Weights of a small GPT-style language model, trained from scratch on English Wikipedia.
Architecture: LayerNorm before each block, learned and rotary positions, biases, tied embeddings.
MLP neurons of a small language model. Each row is named by its layer, matrix (up: input weights) and neuron, and shows model dimensions 0-191. Each number is 500 + 40 x the weight over its row's rms, rounded and kept within 0 to 999. Numbers have three digits each.
After each neuron's rows, "fires after" lists the tokens most often just before its 100 highest values on Wikipedia text that the model never trained on.

L5.up85:519480579461445442481457516521529508562538516472558647484506452487498477460539552519476481467511476494479567480506534501510598536512530477501471569528529544445444463498533470490487530472472440423466467470537554442438551462492469552412465443487459448525473520422474459487491525506498549504464618511506485539449518528468531464499481512521457526516474533561478538521472471513448450463465460480495453433480489524534505505539534450484555474534502577556568521421479499463510517516443471539474502562522547488499505542528408487561522527534448533495468462486519507569542458568542490526
fires after: ",", " |", "%", " ", ")", "."

L4.up488:500432488507493505480452471520455529501478556534467490496402476507414526532538469467536454558516515532418550523542446571561535563571515451561528447511529497512498487526469447510526476551409460537486522520508568492517558477484538520523479503416475516468459492559502577470502586479433540537410529456552528531449503500501522489472546365542458518524493532491406532474486523462558447428485476490493477506502509448479468524512476435492518494512552495507494549509519489473535473517544541446559542501540544434490435545526544504441533523485518509473495466516515528521470521446450584448
fires after: " ", "201", "199", "198", "196", "200"

L5.up203:494473536514504425527445534537515532423481426504482505511550499523520499621546480469487446535461492576508442503478542507439509510506483465489463501482456553495575517533498422547467481449426472526488542507506498494529499473581511534543531430478498433438563488540551456551464491421474484527502515567481507528546508415575453430469494491427504454501509552500496500499508484485535510547491516423431443484565448473510562555552496504480554470539449460481479483447551404509542461562470521472505535533519570515548510525427502549476488442536522552514547472559552539517470496466500528505
fires after: " F", "f", " f", " pass", " sp"

L4.up761:526475492393507492493535496533487514544513460529511597550518479489520492548495545491441465559577467446508452454472466537509496488488463507491530504450479447488481519522494474468458522505508519509545550516529489453440516491603488515524450555525564535455540482485506593399527461537449464509482510490568503536488498430511569575510471509518475537470511532431436535551559458495573473448450539509530477459500594478468455480546503431499548503542583462545480441511537516521398508458435485559473432550520463496432478494505516491511496440502469485516508565493512529415444477545476540468
fires after: "\n", " V", " W", "v", ":"

L5.up591:489446488503483521510493501484620540468472508494486551480575436491538457495462552543493576474514461593557484528480474547499506477462451506465479510495466475429490606461515518458552476471462479470484476470490596498450529514510544529550512555448523478411523510551555530481531524497496482533500498487536526502436494586515491475533511442453526586475552483485405493495542524563520446502488424543525477492526443521431475499545490486470540451541455467483530543468505514559427466465503442473483470536483583490587459541469519566462514514495511527450512500544453442517444499513409494433
fires after: " W", " O", " N", " G", " T", "P"

L5.up188:470539517433558505459474546517480532476469457485499475540580546549507514430485410532507450514435487514462549492507482555499538577454561459527509465492554461501483451448457501490479495524507497510534486407511438523449551493514447549495516534529496454485508496441473508506513444525462488530515510535476591487510508498517491528455490524531489520509488508479557498455536512448525423499461473516520463496510502508535506559480480432470477506500604494533463517554388484550465467588527559477495463570515526578615480537436507568536518515464407440524556522415565437442502525510496527536
fires after: " sp", "m", " s", "p", " m", " M"

L5.up367:453483470527467487575526538468460446572493503531488503468530507455432539579461518491480520482513490506499569558557532429504518524528566588415457458505464584560460452465508471462482417490503455476482388466497496501466505527391577570498466463549503491448527468566476487537525450494485487421531482437513524507468503505536458524472440468476480479440540507528548552537590509478505520519493409541484563434530481533495501501532465462528502428486475482472534493521509524465556461535491563519464540517478519489522532435495445467494445442599501515550501475522495465542520530533499526520
fires after: " the", " en", " The", " w", " An"

L4.up244:534504508481602550501451454522557535470444457484487498527512512486548513490478514484486591582592410511494542553450493510434456456500520505487466467465535469509519481463538513485556491503497522511530453586520473501534600500439494465491517468474530503492573449485449492550458496451496551491503509503498573481548490508549536442491509553424435443492488545495464545398494512565546484551458496472547464571471521511390490530542492526510523468517493442466509497529460486512543492545508516426450473429505450502541594471449538518463578516493469470471503583529501522545510467479476451438
fires after: " ", " |", " pre", "%", " con"

L4.up468:488553438467508524455484510528542477471460532504526498532452507502477439428519531499587459506458477503520524447517443502519480455474447444521510555518531480403457499455509494520537515552563497534496506395547524482527546459515511486532510522465579501477503458531522544569502487458521479528441546520473475530482481508534496500501477574479489492504505526475481478505526503590497528430412544519506501448552454472418508507510432529479612527523536505425586528561487493484534451433517519468501505514503596598490472432494484490494501577410492453493453486584556521437486480480425549528
fires after: " |", " and", " G", "-", " ", "G"

L5.up301:455479464519512554464533499587506494452447582534459517519496553516546499501512493443503455531559453495452480508506543489455505473552495508537528503498527518456584447545518444456493456531458434553391487509516489461522550489489471461509456545491523471526527513508542537458521516425427527482516531549439522500528416538506542483476474527555415540599529490574518473518509497503471509524507489480510493534490454493510513525432528495507494536516428556423435490516521525514442558538512592429447464542482472475422468519483443553535464564527521479486534522518469496509455576456362479482
fires after: " the", " in", " m", " h", " ", " n"

L5.up632:556467473506530519490430539468525522493520575421486448477443496540513420495510480516505474555464481488481554474549560511547520480591492528548457496461536503520518434500484569488504465495499484548506563537431496484505489507461546533507455523577552510518529424539490551487536488462582428498487543458523546446492504502580551457559479437548504575530480431551557466538407520446500466522513485460419598511496532437497503507510463430452508518497465505472526552508442573486487467502525528509447527521508421458429474440513519463469491525497507509441512454510474491402448516529456457486
fires after: " ", " a", "ands", "-s", " sub"

L5.up337:508452519476471518507551530548498491579545449441510496465526450459514474531460487483463529532513545449441560412418498524509432470569513512523522563460463510503544422489498533593471495547495533531460503527517525449472587604449507483514485456521462500486498521494520453488453535442508496448438491486540524499543568429446470476501410433578553472507494559480504536466517456483501473456517431437495507590521407548565535519559501445573550465479552531512490463510495492491468456486506517468514494457517545573474517470460432468510538495529497521463444545517559523506527537542542488506
fires after: ".", "6", "5", " l"

L4.up204:473458535497529583444491428485441483527582537465437534536553487474443550492501486490483502536518485515604475497527495472532439460540424536540563533510433451562505562491431490461523429452543426484500521539487460510427442500561527544540503556539570415464487506501477542500485492486490536507489517449458461487521508500508497447517503515469553473505503517567479552565489543455444505498506468544523512519579549543488435487449493443552513488563455366525495529549502481482510444480460473487526500502487469505491514482474562440526488565452492555500526487554461504406496542507433489455
fires after: " June", " October", " September", " May", " November", " August"

L5.up599:443481425442547444483503441444481514467519552470501447460482531513503555492423485470536580574572404500535478452571564528566523494520524441573498488468464471496549508486475492507465486497488530497476465529526537515482531530514505447518474577458531535491482507456520575548440567486513466537473531554512576461537456457577503447533500532438531498456490519530457509507478516533459504468430521468522505496469561558503528503425486445544481543500543523437498468619468423594565536490575465453453521520499499495512486456509462491542550464534489520466470467524511489456443449527463532483
fires after: " ", "\n", " Jo", ")\n", ".\n"

L5.up254:525499505546527503455508478522554481527499475551494461548472489477470476492491433546499503527488473568530491495467543517506510489409515515529515478397518510552479501575564471477511448530502495560448480504469446547494544479527437510501511534508590484455456494447556480481530528576531547436480514479544459381468475570437525525533488471544473525480484484469537509451529528417461545547439549496545498475414500558457512493502536484481458544524479467491505484534463398585527541525557500485520493496569466491499457546507421592567559421523478542496505425504468498482515533503544535592
fires after: " S", " ", " in", "S", " Ab", " In"

L4.up250:473377470495489430492489453468512493572473505507522529515533557517514535533427449473475506474516510515511486525547502479456430523473536509464493533559551556477497576484504502485541563486500449466484481487453524459426494476525533533500432482525470480555479470474486485557552552526440508557416519460416491361483494503478545570443533454474470542494526481516409562544506492488500498504455539507492474544518502481448527541548536554444516480564429508484545509526471587492476525486555487566464583477537532494552538511470562480516491462436474464534479530489411504502499412531480560504
fires after: "\n", "er", " R", " Party", " Minister"

L5.up167:574570530496528422491393467468482506550469525475400506465489445507482536550471489557523527478503503468506501476515548515461449426454529490492487489471493473468534439540562485506531494509485473460553552498494441507535534532403417497504443471498536536401504508548476582487479437493481461411461512524500501420470489569519501490490498489482496518502522511528416503541524469499533499451446502470446612503557482476523458567585458553517523479509497467520551527522465544517517542430536457507501526447512529566521572500464488468517473534584520541425515440462456528461557487484522470513
fires after: " ", " b", " sch", " as", " sil", " ra"

L5.up248:524522479461461497538579465402477505518471485498543487499505552494427505525471535443580463552493552473547529489489493524484518488479461576542478409491452493554395493547445571487483463486523403558525476464528484512490475480486454540469472546521483485494479508579531485553534473588439466447441491464547520435476510464532515480569471450572492519570527479496480494541580538487533458512463470551534451503497452485513475453464561478539518538446534541561455454488531558509459441541580506481546533524520430475458454485511492504453554487551536505450428542452471490473489484449540493538
fires after: " ", "an"

L4.up391:523473501430497495510565503520520500503501478515481503529437534552501542576486496525463450533509439490468398474478551490553511477437494499471488457465533543461518481563441513512560439432549494589506529532479443480442503441455480564491519560504484484512585483502540476508542514482597489499490587513491452420506469554490444557495501515499513530485478463526464540470470515538508540525522528452401561522470506478352518497527515546501598441516449509431507487491465515446496511477504534531504449476565576414468471515442501532428480476483459569505506514528472509555545533475488510499
fires after: " d", " D", " ", " first"

L5.up543:515529408493502510473436495476547508560457481546484487466480507542476575552481501473504534505512479464489484503500526479467497515453478489469461418518556529463546564531507533472515512491514540513436459498559466451548472553431509505470482558464502512532544480603481499517450584535452498523488466465487400534406477518514458495446549483562496513464500497427491503477539470551503527534431429475558522523490509494515568546526579466529517557543459483508475474521557501447421470497441516493507557529460552466446623481507545553524547443468445474545479553449436443538533481560540513532
fires after: " No", " at", " C", " st", " a"

L5.up417:502446445529574451513452503451474519541497503467568498482486637535491461451509487462538498524462443593510526468539526500472501570534489542591544547436443545594480507462499505448479514475408512444572497425496498482566522500436482474528580477498473379483477482511574472498461495514479513524417473458500506461518522500541528471462500546506466501524576508463484451498480531422473443550512529494478494487558512524495535552539441528519448504499523550471497496510430512543535512488472479514525502575519511482518543406528545474479503475459484505485515533492515524539553444561446456445
fires after: " Ch", " ch", " Dep", "er", " a", " dep"

L4.up349:562504476447543461458468541507509518458584482430501591489526499515556494506514567444504527470476482533441465495507482510543566532454436556512454445542501428496538447468463498525546488505530478500454518540506488458539519450490427569517433530459487497459457536464502505523536564520501551461604508552454486532476424507506445495523572549518496472439497475452461460509449551484480507580532514466471514462492526484566485515573460476453534538504563336553558475449484501520484509533489542535450450514534526501464485517563490502504502590476469508448496479473471520572446523502477497473
fires after: "2", "1", "3", " of", "-", " the"

L5.up323:538470447525476436506503503549442505538504460509480521486492480528461411495523563567562477464527480492542516571495529464497578461466434470513466470509508476498528538471523522500512526464591484547518532455530536459492494502534506468521491463461472561489544571464511557495531454481526517490433458549507539425488479571530482502520527547582482494540542433499488507599546560531446495472540478431549415480524453467544528527511491481467502507496423494502425519461454402440580487437463525532478621494528537558499474451557554469552458480474438543477535509507544490495467538507436498477
fires after: " Y", "h", "-h", " than"

L5.up511:568457500437554476533477471524522483545471580515562515493495463444497456445537531509549463501460519396585475461479448512511449494514530459441511524499504427535558596448517488501510468545546487456503501447490540501482572550470455462500537513601523519471518500440489521486517462467502497428446525523528579505488500494549555517503593457437513519474494551478472492490527458521488584439481458557528546533465462471578419532504391456460543462548514506548443463487484526484529502484515584522437554486552455489523478517488501560528503440443501504542477498489460509486492457531486536558
fires after: " |", " (", ".", ":", " -", ","

L5.up405:525556523451500506553547440498528558472475562477549505486508436484444448512436530397486468552583536592526519452472532527503509516542496537547482534446556470528534547483522514470473485577469496467464519452427480445480475484515479508432520429473531495506528396498554513526481490405546515472476495536433558462455505490452414449399476479489507547504597462489470479548505523535469528464563477494481513463448463522489531508453528501473499549491499536527479511502415540566518492475536519506535438521461501539496515547452587538531497517534424561524482474542525561543490487545475516488
fires after: "==", ".\n\n", "\n\n", ".", "==\n", "==="

L4.up163:476464547589436473475512537464504497530485508526473501413418508473519508483512470480531538518492521529525490491523549519463530529531493453536503403529463502511533488528462479507561511450494472508503481566492506500520482504477488487450519495506493470472608470480473485485531507452494484494452537460510590482478516461479457493521523524591507578501524538494471500495483596528476432558484463462405426537574537514500477514575486474547517458443467501486483511415506466560548606548428486465495456592465459465497458538556430540513555543500498566417425512534534545435519570525470479537
fires after: " ", " prom"

L4.up427:468499511506501489535418465484549461501514466527514538481554456494513486525506448431544536515519515496491543482456527570465443555469426519468476528443492496479544520489570457516474500545489534519571557496474565484425438450456453499426428528516497501450475508435522537616538533468540508470470445438428471583506432514540473463468507528488476514493520511459486493579527496514464494479396545541479510561528398514538445555521462546489488487498504483509532499532461430508542520432444500467528523447480494438577536527549513504497598516440453481489506557493533549435451475510538487497
fires after: " ", " |", " |\n", " (", "|", "at"

L4.up419:555465459484560474552536459570473458496508431451536482515500498520490596435525510516524531469478514520472496483477497534524503457550459512512582510430469426535506481469535519496522467493411508507501558456500589516513540549507531533540556483464454525461552519595416547440518566438489454492429584562527518477531515555477520535558510447452476549445428548539503529550509531491511460460461476462508480548535529454543461527447516423500504515574527495413496507570457443462475526534525469501518507578442491478505536482471487499533436523451465477552473546537459491509475464532522543443
fires after: ".\n\n", "\n", " Conn", ";\n", ").\n\n", " |"

L5.up93:514597501523492465500461448420563500522491457516476495497528490502538480492535510517546504525500472494545566460488508496442483529553562426529586536529438570469503524482587463446545492453421553506505523436490527425539530501457554485511468453528523459445510494484470476527438495510477480467429448485478547503491488449438466532558562512521507512516457420522486493507514490485454527546542569450520570503450495463436562449545480501536495433471554485563541512540541540542505446517529441556436477437454569478544494539532499546477426520444519469500481512549565420422496480518500461476
fires after: " |", " ", " Apps", "\n"

L5.up58:478526493534486538443535509523537454516523470608512463529514558512586517529498481540512501547544520433518443579560468496438444500519534480454527512461593513457458499513541577472479510488500494490468460459508512413451518488536534461514509498521536516477512481486514491476501529462488482502463533530505604443428500528500499524471447463482449525466445573511463503513509448490462509569505461497566478480509473461533463456533476516542506548433527483418489572450416562498501534584453459449520503514463440478509501519463523623497495566468580517477537488489591432501529479577446477512
fires after: ",", " or", "I"

L4.up622:516506541466499501433500552528486514461570578531495543478450472495510554512439525497502473496530562529504458477466536449508553562484503515476537504490453490450546474481377521508505498473469496473510423475497524512454447467486446515546552464564534534425469526501523547498542500514558532492595559426524452509429545435477448493569522451518474501452603433441450485548411522475466481525529553451551570508401454523505486470523525516476445502542455460485564518486496482457483453498591466513455531481440522506534514490543555557462502440563544488536522488527512533479495516479465534529
fires after: " |", "–", " I", "2", "-"

L5.up469:546504491492479477517627501537557443461506493488470538518462516501495499515448512569517457533491482439529563498541509511433478494464509532486454446501523474536526509437496435520512472562530476541504514455523469446518541522501556526487494526437444543574531597558480436427520502518500434443519477507553498501521517538585526454485463524508505518441557419513484532587541529460494437502501519491526462539452505471525520488539449425547496479547535457439539429441557530514532536528533527452444474461556504405441507428492455547457500498565503460545501477442444527545559449535483480524
fires after: "\n", "-", ":", ";\n", " life", " sup"

L5.up550:522478552504479469539581564441494532502496485495482530498538473504515455450501471512508499485508440509521434533549462546473536433550462547468493542473552380510565534426522479511517519570518439493435552561531456518521521541440475475496506488514563433501527543485510516414569536533471472468530482562550487531467475499516538454433524479562498544443512467535432527509559515534497507530444445481426500528508479441510417538562523560482459549450546503533495518529454471418476543457518484448510463450528433487571523499444478530504536502449494495485473568507499466604520436534515529548
fires after: " ", "te", " near", " approx", " L"

L4.up384:498516548435566474542523526507471504519479514469463509524590521555504560518524484494553465495508475600626489507464534568517504535484471434471543539442485512513516499515451504612494524510453492550497504535558482515519519476616452563461400445501491488466527521525439576496472549481443501522438500549416479540500562507478438505531453499511506451589537472475516508489503520499459495523469424483457465501510471457553420471543494514478474546570509487498473490494534442540450563448499472552494511473449504534487478557469533521531495504454482487481449442482463443433443516524469558534
fires after: " F", " f", "f", " Sp", " sw"

L5.up82:529504532520541543441563584518560530482489460484514487551544506511487523457480539556510517490511414462488433460531478491486457494475468410438466495556476478430535504508548507494487485519477505491520466451503443402518486467413551537502513551475539505499496432512518501457535486484459458470499434548480432489576487444502556532574493519493497543503533512540552448513561455542460473521415460575504466508535511467551511552575499532529469444507474437497517446466464493546507499488468500410455484514473567558497577461439503581493589481554532535480515503437481436517558490510530535570
fires after: " |", " m", " W", " ft", " ex", "l"

L5.up178:554493495470514483471447475512445503493531538456523493501512548518426490490511520511491534492534506507454454488477509470517397573576474564538543441453481499550536515505520464523457435523552507550510506450457552455457485545468502504448558518520463517480504485499477451553525482476431498559450535558527454521448487411482564446539587434504484545520559437462419509481535481480500504438523518558555484441505546576549460574521533463477454514515475484587504516537531567521462488541473473498470496512400464473454504423516524495474509616443545533492463566497520500510465460507511475574
fires after: ".\n\n", "\n", ".", " Date", " Year"

L5.up564:467496495463441512478590478524500532472545453446456499477572549535414500534445554473561462527405529472527462417509516474433565501448479491473514537491451521517515493481532511515511532548435533499465480524465502545518513578496507560487422497488439504492463486486556474484455510446418497536499506534414466450511512493504461506502462490437461490512513501524572512469439518560510518446405452553579554556525493546503435543476475498577490492542535536493530488489475552465528503451517518513494506511473523534508479465548458510567574521603436485495490500504488408452495461456439591495
fires after: " m", " M", "′", " ex"

L5.up190:565453476427482561490502482463608497505535517551513553462516530486491476474534439500536509495516480487540559565478537503469535468471528591473508542453502496462478433449532474508459500507492548511525510567500527480484476557471455490519494481536466443441513485521449482453557525535522483507542545471478485444490474526572531422505555443450485522483527467409547532418449441527456529531463560533566463518520503471522518499584407515559499463437417530534531484476424515526519458534538479517428400507474468558481514531502534534490564562509465503515538536507604531476464438485475510481
fires after: " ", " |", " (", " Lou", ":"

L4.up435:456528525488551494540523429519473489504510487519519508459467488497520549565480497547558444504425535529416463492560504572565535474473531599489508437475446415422545504537525575509483450487547485505512507482463495455513462461535479509572544494439541554510501501494534468589507511557444472447501482576487497553475563559478471477478440510475508505580484521455469530503484491549501460423498463538443429465442491415451468440517471522498491508479488514467506496477509461485514535567509489501493575543514433534442393561508577519545491446453535514497526578499471482466498522518526513561
fires after: "–", "-", "th", "ent", "-st", " first"

L5.up91:506450515480433511514509457519534517527559447492466470496500544575486450474525442459486516471501454517488509503527503569559562541482517395464468534568492527433481481571489483519582514481458550437584531474479533506482590514537480512542476422499545474460509550533531508498427446489560470431521500520525580438550480494529432493536556578519446582502486487495522522461500559515486523392519488461533444479528511437567572475512505510509438481539425474561472464556532497484547516494519457498489546486515471526490472513547471588496510499456523459448592481479439531498471475524504504527
fires after: " Y", "h", "d", " H", " Al"

L4.up476:486529509500565547547492485515509512461525453546515491528526545541525421547545516543443511572522563561491463483476460547532487427530430531522507495555588449520470538498542561583496437546498484477459518459512566537506489510446457445526495475497540458495505496470548463452404583535477445473518511507448570535461587525527482475508499510514519445453483520496417519465434511497506523503476479469547537529479591438522578485536462486467520509497526555467468492466536549462575475465432496444473532455492565527473487529463451448484523449536477530471452514495473444545425437493513553427
fires after: " l", " L", "L", " G", "O"

L4.up460:518527427495517487443494517488526522530513495565536514464462479502527490458465477518551445489574580529527482509480503510489505500465439553488506503424525499543447477550535415558530508512557488467499530520575497564488472513479538568449533462496479568489539494504578476533501522511441547477460468464608441445483443471469530570403487572492416492486508553536531499523436486508463470471508417462497537473540531451461545480587554520516483441557494469478497454427542514525501447508497499465456501506525487505439531507501535479519485446516609548479509520575474516454405577528479473464
fires after: " the", " The", " a", "The"

L5.up330:529525502531498499490489480519530494494451500501490462473542471561533460581563535487553522469479518452456576437519549492551477504421445572547513507523481395483487545510513482525584521516541473521479565476563443519509513416541525483481485509451466422552513524484523488534502575563542512507486474416487493448541519452486528538456527474508509443525561543532466469417546493494463563507503509435478468464512437491486499502520501471522546497524410574481500505453500544535609560462478455464516481497564545510530528435487461437540496539553472479495529544483470530398475606501515482539
fires after: " ", "ol", "z", "ä"

L5.up349:530497379492492502597467563489593540509476461498434485568499521510554491446443474493431484607570523575518482483469516502481503463484558516478514460522545536589507468527463461523493533455490502561460554528462510484534559536510491499502497481532453494502540514463486573523543567504474452499492485466528481526501587488492496532511441503489494422490490454499521520527519498499499486487512491434422551483489532450444499510530585466520503542518564483447480490474465523600544471474510464522467534549469531557525467457512443538483433580527538491422441418548462504479541511499492523405
fires after: " d", "d", "m", " D", " ad"

L5.up746:438448478470498501547547483475456474535485536533528533458416477537464493456584507486524521482500457566524487532538502503500533475511494517515440471467453482553586496491493472537445524480448471477599447491530505585514520418483481460450440491563507455421472525440514552457527490486544430454481502484552539465499501548523567477520585505481467509452553434535490603495440547400461463508459541512482536545489506493524487486536426451526456511511513533561442491569475559508490544484544474485541500473525484565495458457498489504529468536516501499548501423501523378577506482532532479479
fires after: " ", ","

L5.up68:397527503531411556447511515537532492461515493540522503526500493500478499508477537473509472514568425526471499402465530539513468544509464507536479425479495474491496519547521493482531486495504462560500472495523548490564511568458536437521483572413452534414474465505484467529525477496562550482427543506386467506496586510477512494462503511512556479620556472558506531560482449479537499483506458506547512502591380436493473552514440507569541517450526465480563477469533461486509427496566469475492481504494478482462448472515476472486509502505448521458533501504440515508504530471460494591
fires after: " ", " to", " com", " b"

L4.up705:453534505517605478522486516489464498456516498486487371519540493493474541561472468542431536554493493510483475492591517451549548540525555404442544398497565495496562575488485529480473500576556473569472457499491479478475494507561425508497504514464473484433546504486494518474486521480500511500462486446452482524510499528482505464517541513477491507504445481539501498615488505531546501542538482480506500480498472433516567582450419432498530502448482506446542501552495500468466445539552518597526509522531564499521488525469491503518519521419493424481553557452534558466476507546535538433
fires after: " |\n", "\n", " V"

L4.up485:527528515484477524375484542454444496543497546529515481521479605414526508519572465508521460458552472476537480452409488529540552503481456589525466513465485493456532537469458479464537501458522509506498506505457578470562459502430444574499568512461554478529540562475491512480565503568480411546497532493465535503438487516460461511508510523443477536386529502491521528513501490513452508497474517491496595495502526479522460512563448509587502483533564478523471441436475455524459481491436557490565548496496501554534538456525520491532501551450494456533498446499560454486455452495432521513
fires after: " an", " a", " (", " A", " in", " ab"

L5.up80:561473547469545468441507501532590465509501408460504476428563437508469475489528582432470572512517508542467420470526515605507517456512455477481552477426519542483607547517497469465499492490527430531504505516450518494512469474466477496526414533459525548524463541450510507543484465533530494502538522556461434517520507481536488506475456377495472472487524522475504494520471548576581527495402509497486538479475456508473484479513490476473550526522433529487536426534530552608524530466438499504511468581481531487511516499583525531502470499515515538534488556433474493545459508525540511513
fires after: "|", " |", " (", "==\n\n"

L4.up212:520446518538516420439528520535507510486479492455478481366506489413446457495507550506531583543531520570452428466529520490516567516577496516493479536501495518414543519482463519526473512514475511451469464497468523503434569493532528541517483565593482478533486503447518529568552525526429501497524471488482523594467561518510458426473514518459511577431570493507427528459548496463481518429477532499500461547406495498491521517450481460483469491492537448489504464593562525526529504462471473434510451512542486525502500496477519561509525399497514427498569506475527544479489513466542478510
fires after: " Votes", " Candidate", " %", " Player", " Team", "%"

L5.up721:503502460490610482541540425534485473499520446436536567481547404541443447484527483476465548520541439526536493431532544539455474506534514485445527500523491421532553540506451560538575534552504450543498482551498485538472553539431499478500464469522555561503556498484502524456491492492511511457472543458521480536479584427508493493559495508484500413551499504434507547492506433526573479533543453528452495475471447461433464494486489464563545527473553443568515476433550553473522484473512596538499510446437478509524504470537473584477554441512515503490543453550532464541480506485507464489
fires after: ".", ",", "5"

L4.up407:537512518550502441537476533526528473515563438494505387473478583526594533454452459520497487502508490514452478521446508499504457531453437522552560545537490489477562501545573454515489428507534523490507460502434530549471528527462501483487482561508584590495559450477494561507496506493478500534536539464546509518499404521399463483563498458442490493496496471528515496570481498445456504474442561468510440479521428556462526586551482564506520522497491462513526504516470492468524479441475498496476541499461472527435577444485447475498465550515542476396572484533507455491520546489518506423
fires after: " ", " in", " of", "In", " ("

L4.up280:561483494512567526479534502523500498489515452494474461487505515443539479576497511482495483462488575583506562582499417532525498503486538407500490488510513551485514483509443515508507466545491496541507403424552479521515497565473435439455499519542490432476489525537418494486486457526515543436548509506524474408516527517509532515490522548553486441505526463503474521568532409497607487535486511508548517441527569462524527453452567533535499517497521591512515434515499498506460417516465558480433526450493475462452489604421497529487431442483483530459486551544526536505495566504460524472
fires after: " |", " G", " S", "ott", "S", " g"

L4.up86:541463513464541476489515503550495522472490401549496504545521454495549525576465491547466468478531546421527505438519454529538558479449456425504478548441588489532433415462517521553471529510457567469485504464482565467411570469485538450515497463544519517572548419484549468504428502413489533538510480506557487501495523464409466529500554545436519523415551435507494502515517552460505514568489469534483538449552520479455503534557581547465565477488513500446439476469471484479485536539524578511485508521520497490468545512457487494505484524473520476511554483460502509521427521488584498505
fires after: ",", "f"

L5.up473:542436525494613550453480519508508485482466567541438485556557469472544471555567478468467535547543406491534522515531479492461489449524523501432533489422497463457538511481476523490566564478466506508541478530473530520456514466563524551457495565527514531509491423520457555456552500463463554406441537487452511481542494522534510528448491456547408522421508465525481584546476515506403552560512495492546524463542466537486453525547500461510480462527519537478436556506479527481430487488542486549518432511432528505488447465504539450554496529447445559501522491514473495439487500471428499510
fires after: " ", " October", " August", " December", " November", " on"

L4.up715:562563443575485466529410556536534537440386523568415471466508528470508494472462446475552449540471556490449473478557452487514522551467502480535510530516532436544454543460492528474494507496407466539454466494491485497518531488478517465520435480550489486458528491455502542468538506572514484519539490484450427457509473494446511553562494576517519529460544494460458480437477518531521444431413432548512551487515431530508543529552462487472541510485451486491436384494547479478511534510505508499481519503534533551541502489551490529513524450542486542473462511459549547494558533568536574519
fires after: " V", " T", "B", " B", " Fred", " P"

L4.up221:554428479515496505546507517541551585475506450422484452564516438548462485490528580528475522558607535463513471479505477535510541455419444445558439524511508482476520514481510526533473492473507485468536497480522451447477511519539537508431536544543521453465504474521518521459497504506474463506526484509452483495477496478504475542425541500556454520556559498580436495497512579520547466474475543536475453529497557564439482545513514439515501461545442589524448499517479521511447455542386526436452480483491463480462513441440528506469567596484452485425522414500544500473516552496497475506
fires after: " D", " c", " d", " C", " t", " T"

L4.up265:504484495450539479470543430463433475525528480513434465466465538396461419468545521581498530512553515528560479451489572468576559520496525528446500420472514527496492500506508498503526490491493488478562502468477464487542580500469476491518459435426564578520432533566525534508496540467494538449497512462543452476462521479536477549414439530540557579497522489509462459478479573520470477425510454498454529513486451550565529498506582503523478500463425475480455485473485491515490497571510546546479486465553516479489532475547427564481529506524441585485512523476460566437560486486546527531
fires after: " j", " h", " Ab", " reb", " b"

L4.up406:602553493550470455462446452484535453503562472433474524517501480525477495485441499470526561510482454480439539493548569561543507483448427429502555537537432495502505496492561511486523488513531567541560518453495471450492509434606512502450439488482480457510486473459515519505427459521459530404505527511489550489469480492559475463539580501495519525441491469439420545497512468489529485459548543528529473571474512466504545571505450392590504459410481532424519454474466457452505487517493533537520509528471531490443517492502516469521524441458465546562513533462482480510518542495567486487
fires after: " Votes", "\n", " |\n", " %", "|---|---|---|---|---|\n", " Party"